{
  "num_hidden_layers": 9,
  "parallel_block": true,
  "max_grad_norm": 0.5,
  "final_lr_fraction": 0.0
}
MLP neurons of a small language model. Each row is named by its layer, matrix (up: input weights) and neuron, and shows model dimensions 96-191. Each number is 128 + 24 x the weight over its row's rms, rounded and kept within 0 to 255.
After each neuron's rows, "fires after" lists the tokens most often just before its 100 highest values on Wikipedia text that the model never trained on. A number after a token or word is its count.

L3.up300 [107 129 155 137 163 125 120 106 160 108 150 137 140 105 104 135 116 140 113 114 146  99 110 103  75 144  99 139 142 161 144 180 128 124 119 158 128  94 131 104 169  92  97  84 121 125 110 133 140  92  58 115 135 104 116 143 121 136 133 142 150 129 101 166 128 113 169 127 123 123 160 163 157 108 154 103 138 105 101  95 128 127 115 126 130 127  93 159 142 140 139 125 100 153 153  79]
fires after: " M" 21, " the" 11, " Ma" 10, " " 9, " in" 7, " from" 5

L4.up253 [ 96 113 101 130 130 121 167 126 127 129 137 127 103 126 124 165 155 152 115 151  93 127 114  77 144 111 120 118 185 177 139 169 118 155 111 197 157 130 154  98 138 123 117  86  92 115  84  99 170 143 133 127 158 166 163 131 153 124  97 125 136 148 112 136 150 121 127 115 132 120 116 115 128 119 145 114 155 145 145 128  69 147 135 156 146  92 127 117  97 118 110 121 116 137 161 132]
fires after: " " 27, "-" 11, " de" 8, " (" 6, "." 5, " De" 5

L4.up199 [126 145 151 145 130 156  99 162 128 142 108 123 112 181 151 177 125 163 129 119 112 168 164 139 113 152 101  57 150 131 154 155 114 121 117 153 119 120 137 112 168  78 120  78 115 116 119  63 119 125 115 151 141  80 164 112 103 110 118 108 150 155 143 124 149  86 144 129 132 147 150 171 112 145 116 117 116 127 119 133  70 124 137 148 128  89  82 128 141 117 152 124 117 143 105 128]
fires after: " " 80, " (" 6, " with" 4

L4.up294 [ 90 135 117 148 157  94 156 113 125  64 157 132 127 121 109 110 131 152 108 135 105 120 159  92 128 143  97 113 140 152 119 129 134 110 161 117  85 119 118 121 153 135 103 126  90 106 183  93 124 156 110 129 134 159 169 130 101 159 116 166 148 117 129  96 145 102 144 125 177  79 185 155 119 126 131 106 113 189 132 110 117 121 160 101 141 160  85 128 108 109 116 130 152 134 100 123]
fires after: "s" 31, " S" 22, " K" 9, "k" 8, "c" 7, "w" 5

L3.up46 [ 96 119 116 143 114 123 192 137 108 123 122 129 142 162 169 145 151 122 128 114  92 145 111  99 110 136 121  85 142 142 151 163 132 132 129 132 117  60  87 116 123 143 122 135 133  92  84  98 131 128 167 147 157 127 156 142 114 132 106 131 157 159 106 151 162 116 113 121 109 159 126 133  92 148 141 113 120 128 131 105  96 139 106 123 133 118 101 122  67 123 171 108 121  94 128 130]
fires after: " as" 25, " and" 14, "," 11, " to" 5, " re" 4, " that" 4

L3.up204 [123 104 124 122 123 137 178 165 139 145 119 118 145 202 156 126 107 157 106  87 108 109  66 103 128 119 130  91 148 141 127 140  59 123  78 110 160 104 117 122 143 117 128 123 129  99 114 131  94 107 138 120 151 110 115  91 115 125 102 127 134 118 150 131 127 144  97 182 140 173 123 146 131 110 152 118 171 152 128 113  88 128 151  92 141 120 118 170 104  98 151 132  99 167 105 137]
fires after: "'" 72, "\n" 17, "’" 6

L3.up620 [137 144  91 116 133 148 122 104 156 147 126 132 105 129 151 127 123 124 129 100 129 134 122 128 123  98 116 129 158  79  99  84 155 163 111 159 119 123 123  97 142 115 152 168 174 114 137 139 153 139 131 111 198 133 122  75 110 116 129 150 149 151 111 116 112 128 146  94 119 118 139 130 140 139 141 104 117 137 157 122 146 155 123 163 120 130  64 115  92  95 143  88  91 103 118 124]
fires after: "ver" 23, "ce" 10, "re" 10, "er" 10, "vi" 8

L3.up594 [111  97 131 177  99 123 177 133 124 135 133 129 110 143 106 136 147 182 120 120 143 153 141 105 111 151 159  97 132 122 128 117 108 112  94 136 106 128 123 102 150 100 106 148  89 130  86 122 130 131 132 162 159 122 169 104 117 100 100 127 148 164 127 123 159 127 112 134 159 136 145 143 112 104 153 129  94 112 151 132 141 140 138 142 130 123 125 143 141 115 119 113 165 107 129 140]
fires after: " " 38, " S" 23, " c" 16, "s" 11

L4.up170 [101 140 106 139 129 104 140 165 144 111 123 142  99 148 107 131 148 166 134 130 113 138 139 137 168 135 129 134 128 103 145 144 144 139 125  84 123 114  94 136 129 153 172 131 114 105 131 151 140 122 117 115 142 135 143  64  92 137 147 123 137  94 119 108 145  73  80 138 182 104 139 181 127 160 139  83  68 167 115 115  99 169 115 140 124 148 106 103 148  95 145 135 113 124  96 135]
fires after: "s" 45, "th" 9, " p" 8, "mp" 5, "x" 4

L3.up697 [ 89  86 106 193 135 113 105 123  91 148  93 132  94 128 134 154 134 127 148 142 140 132 120 132 165 131 110  77 179 119 122 159  94 143 133 148 103 134 102  91 113 106 129 112  76 148 130  86 144 146 129 130 129 114 211  96 154 118 120 151 157 112 114 138 150 140 108 137 158 106 122 138 126 167 133 100 106 145 119 100  98 131 152 112 107 107 135 137 117 102 125 116 143 160 121 125]
fires after: " " 88, " (" 5

L3.up476 [122 105 135 112 146 119 121 141 150 159 127 140 103 176 155 140 156 135 130 124 100  91 113  97 118 113 150  91 130 116 179 156 123 110 134  98 127 110 113 142 114 126 113 131 124  81  93 111 107 113 108 121 127 153  98 136 129  85 113 142 142 137 125 127 191 116  68 108 166 140 152  99 108 110  96 123  88 145  91  96  53 142 124 147 144 119 101 141 117 122 144 178 117 156 105 164]
fires after: "." 24, "p" 22, "\n" 9, "C" 8, " re" 6, " (" 5

L3.up598 [127 123 115 134  89 130 138 105 157 158  98 117 139 118 155 165 133 159 101 128 103 157 132 121  94 135 144 123 138 167 165 110 137 108 159 101 108 141 141 117 134 131 148 150 115 121 103 123 176 160  83 127 139  83 122 145 129 158  97 143 150 145 148 115 155  94 147 134 118 141 119 114 116 145 168  93 115 129  96  91 109 171 142 175 128 119  95 100 124  75 139  96 111 136 125 110]
fires after: "\n" 22, " sp" 10, " served" 9, "|---|---|" 8, " C" 6, "-" 6

L3.up221 [113 101 131 152 132  86 122 144 100 141 123 157 113 133 123 130 109 156  97 124 135 136 133 163 126  91 150 112 135 172 151 150 138 117 132 128 125 140 131  77 118 105 121 143  80 122 101 104 124 145 143  76 155 100 169 159 131 188 129 111 150 150 113 129 194  95 123 113 141  86 121 122 107 147 156 144 126 109 117  93  89 118 126 116 110 144  90 122 173 143 126  89 111  86 124 147]
fires after: "s" 29, "emb" 20, "S" 19, " " 5, " =" 4

L4.up730 [133 150 146 131  86 132 113 148  89 127  87 113 139 144 144 156 141 148 126 133 127 122  72  82 128 128 107 175 138 137 109 138 127 139  95 117  88  77 105 101 127 115 116 144 107 111 124 121 134 135 100  96 110 139 124 119  87 138 163 120 141 112 157 159 133 101 126 154 135 132 120 125  93 124 120  87 123 191  83 135  79 144 153 149 144 129 115 101 177 166 136  99  82 137 121 108]
fires after: "s" 54, "ist" 10, "ur" 8, "d" 6

L3.up269 [111  84  98 163 132 138 110 155 145 119 110 147  99 120 192 112 124 172 103 131 147 111 144 124 152 145 143  77 155 135 126 164 111 134 117 148 113 122 107 122 129 106  66 137 106 110 152 131 127 123 115 136 128  96 177  86 136 175 133 133 159 137 145 124 161 109 136 168 140 164 128 138 106  99 130 137 128 145  78  94 136 132 147 107 142 156 119 103  91 128 148 175 149 120 107  97]
fires after: " " 68, " sp" 19, " re" 9

L3.up440 [ 99 126 152 131  75 125 108 168 140  98 127 142 144 149 159 164 170 142 106 142 109 147 144  68 101 125 138 141 136 144  88 158 142 105 139 177 144 133  95 105 140  77 177  87 164 101 103 118 166 125 161 104 133 125 106 142 101 127 123 110 146 127 143 131 142 115 146 129 108 139 185 144 115 125 119  89  92 172 142 130 118 148 149 136 143  97 126  90 103 123 158  86  81  78 121 119]
fires after: "ver" 20, "l" 14, "th" 11, "er" 9, "or" 6

L4.up546 [ 76 168 137 168  81 153 133 143 119 154 154 132 116 160 110 127 118 109 132  95  88 140  72 139 158  81 148 134 113 122 143 161  94 134 118 134  98 130 119  91 117 127 150 134 103 102  98 118 157 156  96 130 131 119 135 133 100 173 132 132 136 131  99  99 136  89 148 178 161 121 134 154 133 101 138 130  77 162 101  90  67 152 140 152 149 116 182 145 128 143 121 125 124 141 160 146]
fires after: "s" 28, " b" 16, "d" 10, "th" 6, "b" 4, "c" 4

L3.up121 [109 141 159 109 122 127 101 146 103 144 128 112 158 102 177 147 104 123 134 123  89 178 156 132 150 150 132  99 102 117 125 131 117 128 145 202 164 103 110  83 131 106 157 127 124 114 151 137 140 141 129 128 153 122 127 101 108 142 168 140 179 134 149 113 151 102 112  96 162 114  96 133 119 137 156  70 132 138 141 163  91 139 121 165 168 136  91 115 125 107 130  87 107 169 149 115]
fires after: " 18" 14, "E" 14, " E" 14, "A" 8, "D" 6, " D" 6

L4.up56 [122  99 108 128  92 107 123  99 150 153 149 147 126 120 133 114 166 144 133 136 112 131 148 113 116  95 136 119  94 179 141 144  88 141 149 140 171 104 136 123 169 131 128 137 114 130 130  99 155 145 132 123 133  91 134  93 147 149 102 186 152 123 133 157 149  94 130 148 100 125 143 161  87 163 123 153 129 175 145 132 162 151 171 113 115  97 140  92 122 127 148  77 114 100 171 106]
fires after: " p" 28, "s" 13, "p" 13, "te" 7, " sp" 6, "P" 5

L4.up478 [ 98 145 137 110 141 135 157 141 143  89 166 147 127  92 100 144  97 116 132 116 125 135  83 123 132 105 138 107 143 160 119 124 115 149 133 152 130 118 134 108 157 100 131 143 131  82  95  99 142 145  90 130 125 132 159 114 124  90 160 124 140 164  98 124 151  82 119 133 149  84 156 104 109 159 142 139 147 131 136 119 111 145 133 125 139  93 131 135 102  92 129 112 136  92 157  75]
fires after: " A" 15, " Comp" 13, " C" 13, " S" 9, " E" 9, " W" 6

L3.up331 [125  97 164 141 130  97 154 139 134 146 118 112  66 157 117 153 151 122 163 126 142 115 140 110  90 129  92 128 159 102 135 107 135 113 135 149 144 139 143 134 160 133 147 133 105 103 119 113  88 117  99 147 103 160 140 138  95 137  81 138 136 125 149 160 139  78 112 115 131 130 122 107 104 150 118 126  75 161  82 154 122 138 200 162 152 124 172 146 132 133 178 131 125 121 149 112]
fires after: " N" 29, "n" 25, "N" 16, "an" 8, "ir" 8, " R" 5

L4.up374 [139  87 128  95 135 143 131 125 112 132 139 157 129 132 139 143 140 114  97  96 130 105 130 133 145 147 144 145 127 126 188 132 103 128 131 155 106 119 161 113 149 129  60  74 118 139 124  94 102 137  93 142 102 147 144 118 122  92 119 104 174 149 120 101 163 134  72 150 145 173 145 137 152  91 165  90 169 115 135 133  74 162 128 152 109 106 155 143 142 115 162 131  83 141 164 122]
fires after: " " 56, "|---|---|" 9, "---|---|---|---|" 6, " M" 5

L4.up290 [122 133 129 105 114 119  90 179 122  96 131 142 118 144 117 142 141 123 111 134 174 156 112 130 145 131 129 155 173 123 151  97  79 157 125 167 102 110 161 127 158  94 133 119 125 140 105 111 120 113  68 131 142 121 163 106  89 142 144 118 133  72 153 150 136 145 125 133 120 138 116 109 122 132 120 128 123 138 119 101 108 131 129 213 127 110 120 120 157 136 141 132 164 108 118 129]
fires after: "le" 27, "li" 15, "e" 10, "ial" 6, "A" 5, " N" 4

L4.up759 [134 113 158 106 125 157 191 162 139  94 125 156 111 136 159 135 178 148 120 149 127 162 122 139 127  52 142 154 149 153 123 148  98 110 120 131 103 143 118 117 101 141 109 118 109 117  87 105 150 101 101 170 139 122 174 161 143 142 161 125 155 117 107 156 145 148 122 137 126 107 149 125 119 153 125  81 143 103  69  95  96 130  98 151 119  93 115 138 167 105 129 160  98 114 146 138]
fires after: "." 42, " " 16, "," 8, "-" 5, "ar" 5, "\"" 5

L4.up183 [151 103 165 140  96  85 135 194 139 130 156 100 121 131 138 122 132 143 125 101  73 173 112 121 110 118 130 108 110 146 166 139 133 114 132 140 123  89 103  88 142 106 109 142 150  78 141 112  74 104 114 160 152 133 161 129 142 128 130 150 151  91 156 115 150 131 151 147 134 137 134 160 131 132 140 116 135 160 113 142 146 180 152 157 113 122 151  95 168 121 109 157 111 142 125 124]
fires after: "," 44, " Z" 11, "z" 9, "en" 8, "." 5, "l" 5

L3.up259 [127 123 120 154 124  99 110 130 117 100 133 144 128 136 143 171 141  99 137 123  86 130 108 123 126 127  95  96  92 143 131 197 107 149 143 134 149 118 129  94 168 110 130 166 159 123 125 143 142 143 134 122 151  98 135  93 126 117 156 135 143 141 129  95 107 144 173 127 178  80 156 131  82 158 134 105 116 131 140 114 108 158 132 146 166 135  94  71 102 129 118  90 125 101 143  82]
fires after: " C" 21, "C" 15, "y" 10, " W" 8, "H" 8, "S" 7

L4.up104 [125 135 139 128 115 136 160 146 103 126 135 132 115 102 148 159 102 103 116 128 153 157 117 145 126 128  57  84 139 143 119 163 120 151 119 159 163 133 125  96 111 133 123 121 143  89  74 134 155 144  99  81 101 172 143 165 137 138 129 148 162 151  65 129 136  74  95 164 127 131 143  88 117 155 145 135 117 137 134 102 138 136 120 151 122  91  49 111 138 131 135  98 113 124  97 140]
fires after: "-" 23, " |" 19, "•" 8, " " 7, " Ar" 4

L3.up645 [ 96  94 181 120 125 140 154 133 121 112 113 109  88 144 163 155 127 102  80 123 169 126 114 140 145 128 130 105 116 116 131 159  98 161 128 177  96 118 125 137 120 117 122  81 121 141  78  70 112 145 126 133 171  94 150  82  94 103 131 134 148 120 125  99 104 140 131 147 152 138 142 122  90 118 160 100 131 120  96 107 114 152 130 158 113 120 127 132 136 114 133 145  49 105  83 130]
fires after: " " 26, " w" 19, "ar" 9, " close" 5, " st" 4, "y" 4

L4.up310 [148 139 119 138 143 110 122 114 175  74 111 129  99 125 147 131  89 163 107 101 122 122 102 138 127  92  74 119 156 145 145 175 152 128 106 107 106 138 108 169 122 136 143 140 145 104 138 126 129 104 119 111 128  85 105 133 157 160 104 153 138 134 103 101  98 139 137 141 137 154 172 169 163 113 109 113 145 117 113 149  95 120 165 112 131 139 146 113  95 168 132  99 132 100  94 168]
fires after: "ur" 21, "am" 7, "B" 7, "in" 6, "or" 6, "f" 5

L3.up525 [124 143 122 140 139  83 130 131 117  71 143 111 117 133 162 112 152  94 153 130 130 147 116 149 120 154 106 109 109 102 129 139 139 142  77 148 134  91 142 110 148 147 144  86 164  97 133  69 154 138 160 104 142  91 141 125  73 113 138 144 136 117 124 127 105 100 151  98 109 131 173 169 162 120 154 129 142 147 128 126 126 155 144 154 131 144  92  85 135 109 150  97 127  89 119  69]
fires after: "or" 32, "ver" 7, "w" 7, "st" 7, "und" 6

L3.up329 [154 162 126 140  85 111 132 176 124 136  93 124 131 143 149 128 114 118 161 109 114 162  99 113 142 115 152 104 123 144 137 128 138 135 121 137 185 115  90 133 153 122 138 128 122  81 136  97 123  92 112 120 145 119  94 112 116 114 116 101 124 141 117 102 126 130 103 163 144 141 104 117 134 111 115 143 113 163  48 109  82 132 167 125 147 120 126 181  65 115 178 167 130 111 123 137]
fires after: "." 81, "\n" 12

L3.up562 [120 126 115 117 131 127 177 148 114 141 159 138  99 137 115 145 109 208 133 112 100 125 132 146  90 130 125 138 138 120 128 162 153 122  90 140 122  90 130 124 180 109 125  97  85 118 127  69  67 132 128 147 121 110 121 117 134  92 114 128 144 145 139 137 177 124 116 176 160 133 153 135 127 117 175 111 138 116 130 144  95 142 129  95 127 155 155 156 152 123 145 149  91 128 117 147]
fires after: "." 49, "s" 11, " " 7, "," 5, " start" 5

L4.up288 [ 83 127 142  96 154 110 105 135 114 109 117  67 129 120 124 152 121 134 135 116  94 153 108 132  85 126 145 116 129 169 137 124 114 155 100 153 108  97 128 142 134 127 146 133 151  92 112 114 106 105 158 136 127  95 182 109 135 133 168 164 152 126 142  82 135 155 113 120 172  92 155 131 129 163 149 133 109 125 131 176 126 110 154 100 162 162  92 118  84 124 134 170 146 117 165 115]
fires after: " W" 17, " T" 16, " F" 11, "re" 10, " C" 8, "f" 6

L3.up322 [144 104 103 161 110 106  87 134 191 101  99 146 119 126 102 119 151 123 132 104 122 127 102 151  92 107 150 104 142 113 109  96 108 169 145 132 151 111  90 134 119 165 160 175 121 127 110 118 177 116 106 133 126 102 149  66 143 129 145 126 123 170 115 137 166 111 137 118 152 122 128 157 126 131 115  93 106 160 147 106 139 125 102 119 179 138 125  86 112 101 156 149 153 152 113 125]
fires after: "li" 31, "ce" 21, "mp" 9, "re" 8, "gra" 8, " me" 5

L3.up674 [107  84 109  93 142 112 120 160 122 154 106 166 142 170 132 154  96 134  86 113 128 130 120 103 134 120 141 120 194 136 179 160 110 135 101 160 154 119 116  98  96  96 116 124 117 103 128 133 117 127 114 134 140 132 123  94 131 120 140 134 140 166 103 141 140  89 133 164 150 127 104 142 117 112 119 148 140 146  90 142  98 131 156 130 105 150 124 157  91 111 150 186 113 118 105 169]
fires after: "," 39, "." 21, "\"" 10, "\n" 4

L4.up129 [ 94 130 182 149  95 101 121 148 116 126 132 149 128 170 188 109 127 124 118 134 110 138 137 108 127 161 120 147 134 148 124 139 118 155 144 130 123 104 125  99 123 123 117 141 111  91 109 117 121  99 119  97 147 164  91 112  92 141 169 142 128 116  82 130 128  98 122 119 154 145 130 101 110 120 118 123 153 138 147 114 118  88 196 123 168 133 106 112 127 110 136 135  77 102 110 202]
fires after: "c" 18, "p" 11, "co" 11, " pro" 10, " at" 6, " co" 6

L3.up241 [144 165 121 136 132 134 141 135 160 148 129 105 112 132 127 137 100 132  93 129 112 148 125 102 191 121 116 144 138 144 112 136 138 143  78 184 155 148 172 117 142 143 137 127 120 146  93 114 162 136 150  90 158 117 128 103 107 150 115 172 138 119  83 117 123  75 104 115 141 147 139 116 126 131 139 114 102 160 123 133 112 157 166 136 149  88 136 119 128 126 172  95 101  87 126 109]
fires after: "-" 73, "•" 6, " Time" 4, "s" 4

L3.up185 [133 132 110 139 147 119 134 138 129  77 147 103 100 131 170 107 123 104 153 155 108 135 106 140 134  92 136 146 122 115  98 127 144 142 105 158 122 115 111 146 149 125 156 113 163  82 103  79 179  94 118 108 114 129 134 144 152 161 112 124 135 115  70 138 138 143  98 121 127 143 185 190 159 117 120 105 127 127 147 110 105 151 153 164 134  97 147 106 122 165 166 135 114  75 187 130]
fires after: "ur" 35, "or" 10, "ru" 6, "e" 4

L4.up451 [149 125 135 171 114 121 130 169 142 125 116 152  94 147  95 111 118 126 124  80 116 134 118 104 125 134 139 146 157 166 127 127 139 136 165 157 167 153 118 152 120 129 121 109 153 140 122 134 179 128  77 103 121 110 154 129 155 158 105 166 168 130 103 140 162  89 114 121 115 103 120 166 124 188 170  92 122 147 160  90 101 126 157 164 145  89 146 115 110 114 132 131 122 124 109 131]
fires after: "e" 16, " G" 15, " Ch" 14, "u" 8, "ch" 6, "y" 6

L4.up533 [137 137 142  96 101 103 160 160 151 148 175 106 103 112  88 153 132  97  60 103 122 108 124 131 120 118  89 129 125 116 139 147 107  96 128  88 122 164 122 120 162 142  84 164 131 104 142 112 125 134 160 156 109 115 151  99 137 153 108 165 134 111 135 156 155 125 152  97 154 123 177 111  87 150 123 162 120 184 115 124  98 124 124 113 133 145 157  90 118 157 145 144 147  91  92 138]
fires after: " S" 27, "s" 24, "es" 4, "z" 4

L3.up207 [150 116  94 152 136 155 172 107 111 103 111 136 107 139 152 116 110 139  94 100 129 171 108 140  85 138 145 113 140 108 149 159 136 124 118 129 133 141  92 101 161  95 121 111  79 112 134 138 134 129 141 139 190  66 115  97 150 178 130 170 156 150 127 107 129  99 107 130 162 142 104 130  99 112 119 152 154 140 159  95 111 124 105 119 125 120 114 108 122 144 136 117 122 121 101 133]
fires after: "s" 32, "emb" 21, "p" 6, "ed" 5, " is" 4, " W" 4

L3.up670 [ 98 165 176 182  91 120 117 172 133 120 121 136 138 109 126 141 163 103 147 138 127 125  97  96 151  95 119 125 134 147 172 130 102 158 115 157 112 137 170 147  86 160  95 123 149  88 114  91 134 101 124  98 170 145 171 106 128 134 130 140 133 122 123 122 103 130 149 115 136 118 122 126 117 102 101 126 156 104 107 130 143 140 105 105 152 151 102 123 149  82 110 142 115 112 101 102]
fires after: " re" 14, "r" 13, " dis" 9, " Re" 7, " Ro" 6, " Col" 5

L4.up409 [136 116  97  97 140 107 127 149 132 163 112 139 134 129 127 115 135 144 139 126  87 121 105 108 106 110 117 121 138 165  89 160 135 157 171 158 110 110 136  99 123 127 114 117 144  80 164 111 113 118 129  90 143 150 110  92 106 116  74 135 144 143 101 121  72 130  89 108 142 104 134 129 143 138 149  93 135 182  97 135  72 148 170 132 163 149 130 134 137 118 133 113 119 126 135 111]
fires after: " R" 29, "ur" 18, "k" 9, "R" 6, "co" 6

L4.up555 [104 129 147  93 149 148 169 175 162 130 138 134  96 158 137 149 130 108 132 138 138 155 109 101 120  99 113  90 110 133 138  98 155 142 112 143 107  90 140 119 148 155 118  75 140 109 132 104 114 123  88  96  86 149 164 130 118 122 148 184 134 146  81 126 144 136  99 127 132 130 119 152 113 166 175 128 137 148 127  86 133  87 167 191 144 100  92 149 146 128 141 147 100 137 149 149]
fires after: " O" 28, "O" 14, " Ar" 4, "um" 4, " " 4

L3.up381 [115 139 157 145 152 134 111 159 140 101 132 152 151 132 139 148 141 102 117 111 133 128 104 120 145  93 147 120 141 122 138 138  91 165 131 138 113 122 180  88 119 124  90 120 166 124 121 137 106 109 121 165  90 117 118 117  96 183 153 164 147 122 120  92  90 125 123 163 142 140 136  83 165 124 128 146 164 115 116 104  90 123 129 143 181  65 126 113 103  91 139 131 133  93 117 137]
fires after: " Re" 20, " For" 14, " Ro" 10, " for" 9, " re" 8, "'" 5

L3.up319 [ 74 152 163  84 138 137 155 154 123 132 132 129 124 154 136 110 117 153 102 120 150 158 107 133 120  94 158 124 145 141 155 126 138 135 111 138 104 118 118 131 148 161  66  97  89 139 122 118 105  80 103 113 128 116 110 150 110 147 137 114 134 155  86 156 142  90 110 142 144 124 123 135 103 120 173 114 155  97  75 137 116 132 138 121 132 126  93 153 146 108 152 171 100 120 127 124]
fires after: " " 48, "-" 25, " \"" 5

L4.up681 [134 112 161 122 128 117 121 159 119 127 114 162 105 137 138 128 138 138  90 152 147 169 121 107 160 114 147 133 144 145 165 158 103 104 143 205 113 133 112 104 130 132 111 111 147 131  95 108 137  73 113  99 163 134 186 114 141 134 105 143 128 129 138 119 142 126 124 127 142 147 130 143  96 122 129  94 135 154 118  94 143 135  94 160 140  92 112  85 143 168 146  95  94 160 175 133]
fires after: " " 35, "," 21, " served" 6, "é" 4

L3.up565 [128 130 121 135 121 109  91 149 146 108 147 102 108 117 131 155 139 153 136 112 148 173 170 144 142  91 181 109 156 118  97  92  98 136 112 131 149  37 104 146 130 115 143 131 160 107 107 156 150 110  94  83 162 145 105 139 136 106 166 140 156 101 130 135 121 122 133 106 117 162 127 112 116 185 133  59 104 174 127 121 123 134 123 139 159 100 127 119 121 126 140 120 156 159 109 124]
fires after: "li" 11, "A" 10, " A" 9, " so" 8, "E" 8, " So" 7

L3.up99 [ 85  98 144 152 135 110 182  98 117 140 129 150 126 125 153 126 153 121 156  72 131 116  89  99 110 134 133 128 141 160 128 137 153 132 111  97 121 115 115  89  87  95 134 142 145 108 103 130 140 120  91 123 133 150 110  49 139 127 146 112 116 147 160 123 118 147 127 181 173 174 146  97 153 123 102 128 152 161 182 112 114 112  79 120 122 159 104 114 114 125 138 152 171 144 156 122]
fires after: " the" 26, " mi" 11, "C" 11, " ex" 9, " commun" 6, "\n" 4

L4.up739 [118 140 117 113 105  84 115 178 168 142 126  91  73 124  86 119 126 147 108  91 117 145  93 118  82 127 106  86 130 151 169 184 116 139 139 161 137 122 129 118 122  92  78 124 113 143 120 127 115 111 105 141 141  94 145 139 153 121 130 129 128 156 102 165 135 115  60 106 137 134 153  91 106 136 156 147 140 140 106 151 102 158 119 134 119 149 140 158 160 151 110 104 132 118 124 157]
fires after: "s" 36, " |" 10, "ba" 7, "z" 5, "," 5, " Sh" 4

L4.up334 [125 133 115  96 122 110 138 213 113 107 151 186  90 135 144  98 106 116 151 122 144 131 124 144 169  97  90 145 111 107 137 107 104 115 115 144 182 117 121 137 133 125 150  99 156 151 145 107 104 164 117 141 156 158 148  77 110 129  92 158 154 171 112 122 118 157 100 172 118 151 125 119 140 129 128 128  88 163  61 138 128 155 173 160 118 139 110 125 122 119 141 146 101 120 103 145]
fires after: "." 37, "e" 7, "ne" 6, "t" 4, "st" 4

L3.up195 [161 110 142 124  98 107 148 160 139 107  99 128 131 143 166 112 141 107 146 127 135 170 128 106 137 117 118 136 121 174 169 155 114 117 120 178 140  67  84  92 127 138 136 152 125 136  45 112 161 141 100 119 185 154 170 105  94 180 113 132 145 128 135 125 153 116  83 141 152 144 105 143 119 126 133 108 139 144 139 104 105 159 123 113 140 132 141 110 114  91 128  88 163 109 134 128]
fires after: "," 26, "A" 21, " as" 12, " Le" 5, "ce" 4, " se" 4

L4.up241 [102 149 112 114 119 133 198 158 150 132 134 114 130 136 137  89 113 134 104 103 148 170 141 143 118 138 136 117 163 159 154 128 121 149 104 125 126 143 120 135 140 113 120  85 135 122 106 153 118 116 120 107  95 129 157 124 133 136  81 111 140 140  72 125 148 160 128 176 111 165 162 174  90 156 161 111  97 128 121 133 115 114 169 150 142 110  78 109 116 116 110 111 127 187  90 155]
fires after: " " 44, "A" 11, " La" 5

L3.up354 [ 94 107 102 123 151 149 128 118 102  96  78 116 137 144 168 119 119 172  89  96 133 104 155 120 118 165 109 126 133 199 126 110 125 178 140 144 150 100 149 125 134 124 109 128 150  92 109 142 154  76  99 128 121 107 109 123 108 149 148 162 146 128 111 120 143 106  89 142 117 165 137 122 114 128 115  53 120 135 151 118 103 140 115  51 150 112 135 141 106 102 152 144 125 164  95 153]
fires after: " Ma" 15, " at" 15, " po" 12, " ma" 8, " co" 7

L3.up502 [107 101 130 131 137 142 125 141 164 148 111 112  90 127  91 165 145 135 106 139 146 128  95 112 103 152 125 149 143 142 178 167 163 109 119 139 117 149 126 107 117 129 103  92 105 120 158 122 127 128  98 135 141 113 176 149 129 145 137 118 123 134 106 138 184 124 127 165 146 128 115 156  99 142 157  94 115 156 103  90 115 148 179 174 137 111 160 122  89 123 140 125 141 144 170 123]
fires after: "\n" 25, "-" 16, ":" 7, " is" 5

L3.up487 [ 94 132 155 111 132 131 154 143 155 134 142 108 129 121  98 119 150 138 121 116 110 201 109 106  74 111  78 125 132 147 166 159  98 128  94 125 131 113 105 114  96 115 125  87 131 116 141 122 126 116  99 100 154 132 104 103 120 158 106 148 126 122  93 149 165 144 106 126 124 140 150 131 124 139 152  93 131 147 140 133 101 133 122 119 136 133 124 153 129 110 132 123  96 140 153 102]
fires after: " in" 13, "A" 10, " In" 9, " Ma" 9, " ma" 6, " La" 5

L3.up330 [136  91 107 145 166  97 161 119 137 119  83 121 140 139 129  81 118 140 146 118 123 154 148 130  81 119 159 118 132 162 139 132 119 140 137 145  79 110  83  90 126 164 145 101 116 127 121 130 138 128 111 132 161 109 194 119 124 147 111 115 143 117 123 124 128 126 108 133 132 149 125 130 145 156 111  88 125 191 140 108 124 173 101 145 134 135 112 127 166 113 137 105 115 127 125 126]
fires after: "emb" 27, "s" 26, " sp" 14, "es" 10, "as" 6

L3.up472 [116 119 145 168 110 130 134 123 126 114 118 179 111 149 166 191 180 108 119 111  90 141 123 112 112  95  58 126 156 144 158 143 139 107 158 132 132 116 112 113 142 131 121 118 125 135 126 109 128 122 129 130 105 103 185 119  88 159 135 152 136  95 137 131 153 121 127 161 166  88 144 129 126 146  97 125  93 128 109 147 106 161 156 139 182 113 143 155 102  97 158 119 124 140 117  85]
fires after: "n" 29, "r" 9, "ran" 7, "s" 5, "an" 5, "iv" 4

L3.up349 [132  90 103 105 150 100 179 128 128 159 115 120  99 122 143  86 142 122 154 109 107 142 141 144 132 131 104 130 133 119 181 136 169  91 156 164 103  72 113 141 151 156 159 146 133 125 134 116 115 117 105 113 143  56 136  70 113 123  99 172 141 144 125 142 121 108  98 137 160 131 123 136 156 138 124 134 143 124  96 137 131 126 146 173 138 143 112  91 134 108 162  79 120 117 161 116]
fires after: " sp" 18, " qu" 17, "s" 11, " Qu" 10, " be" 9, " Sp" 9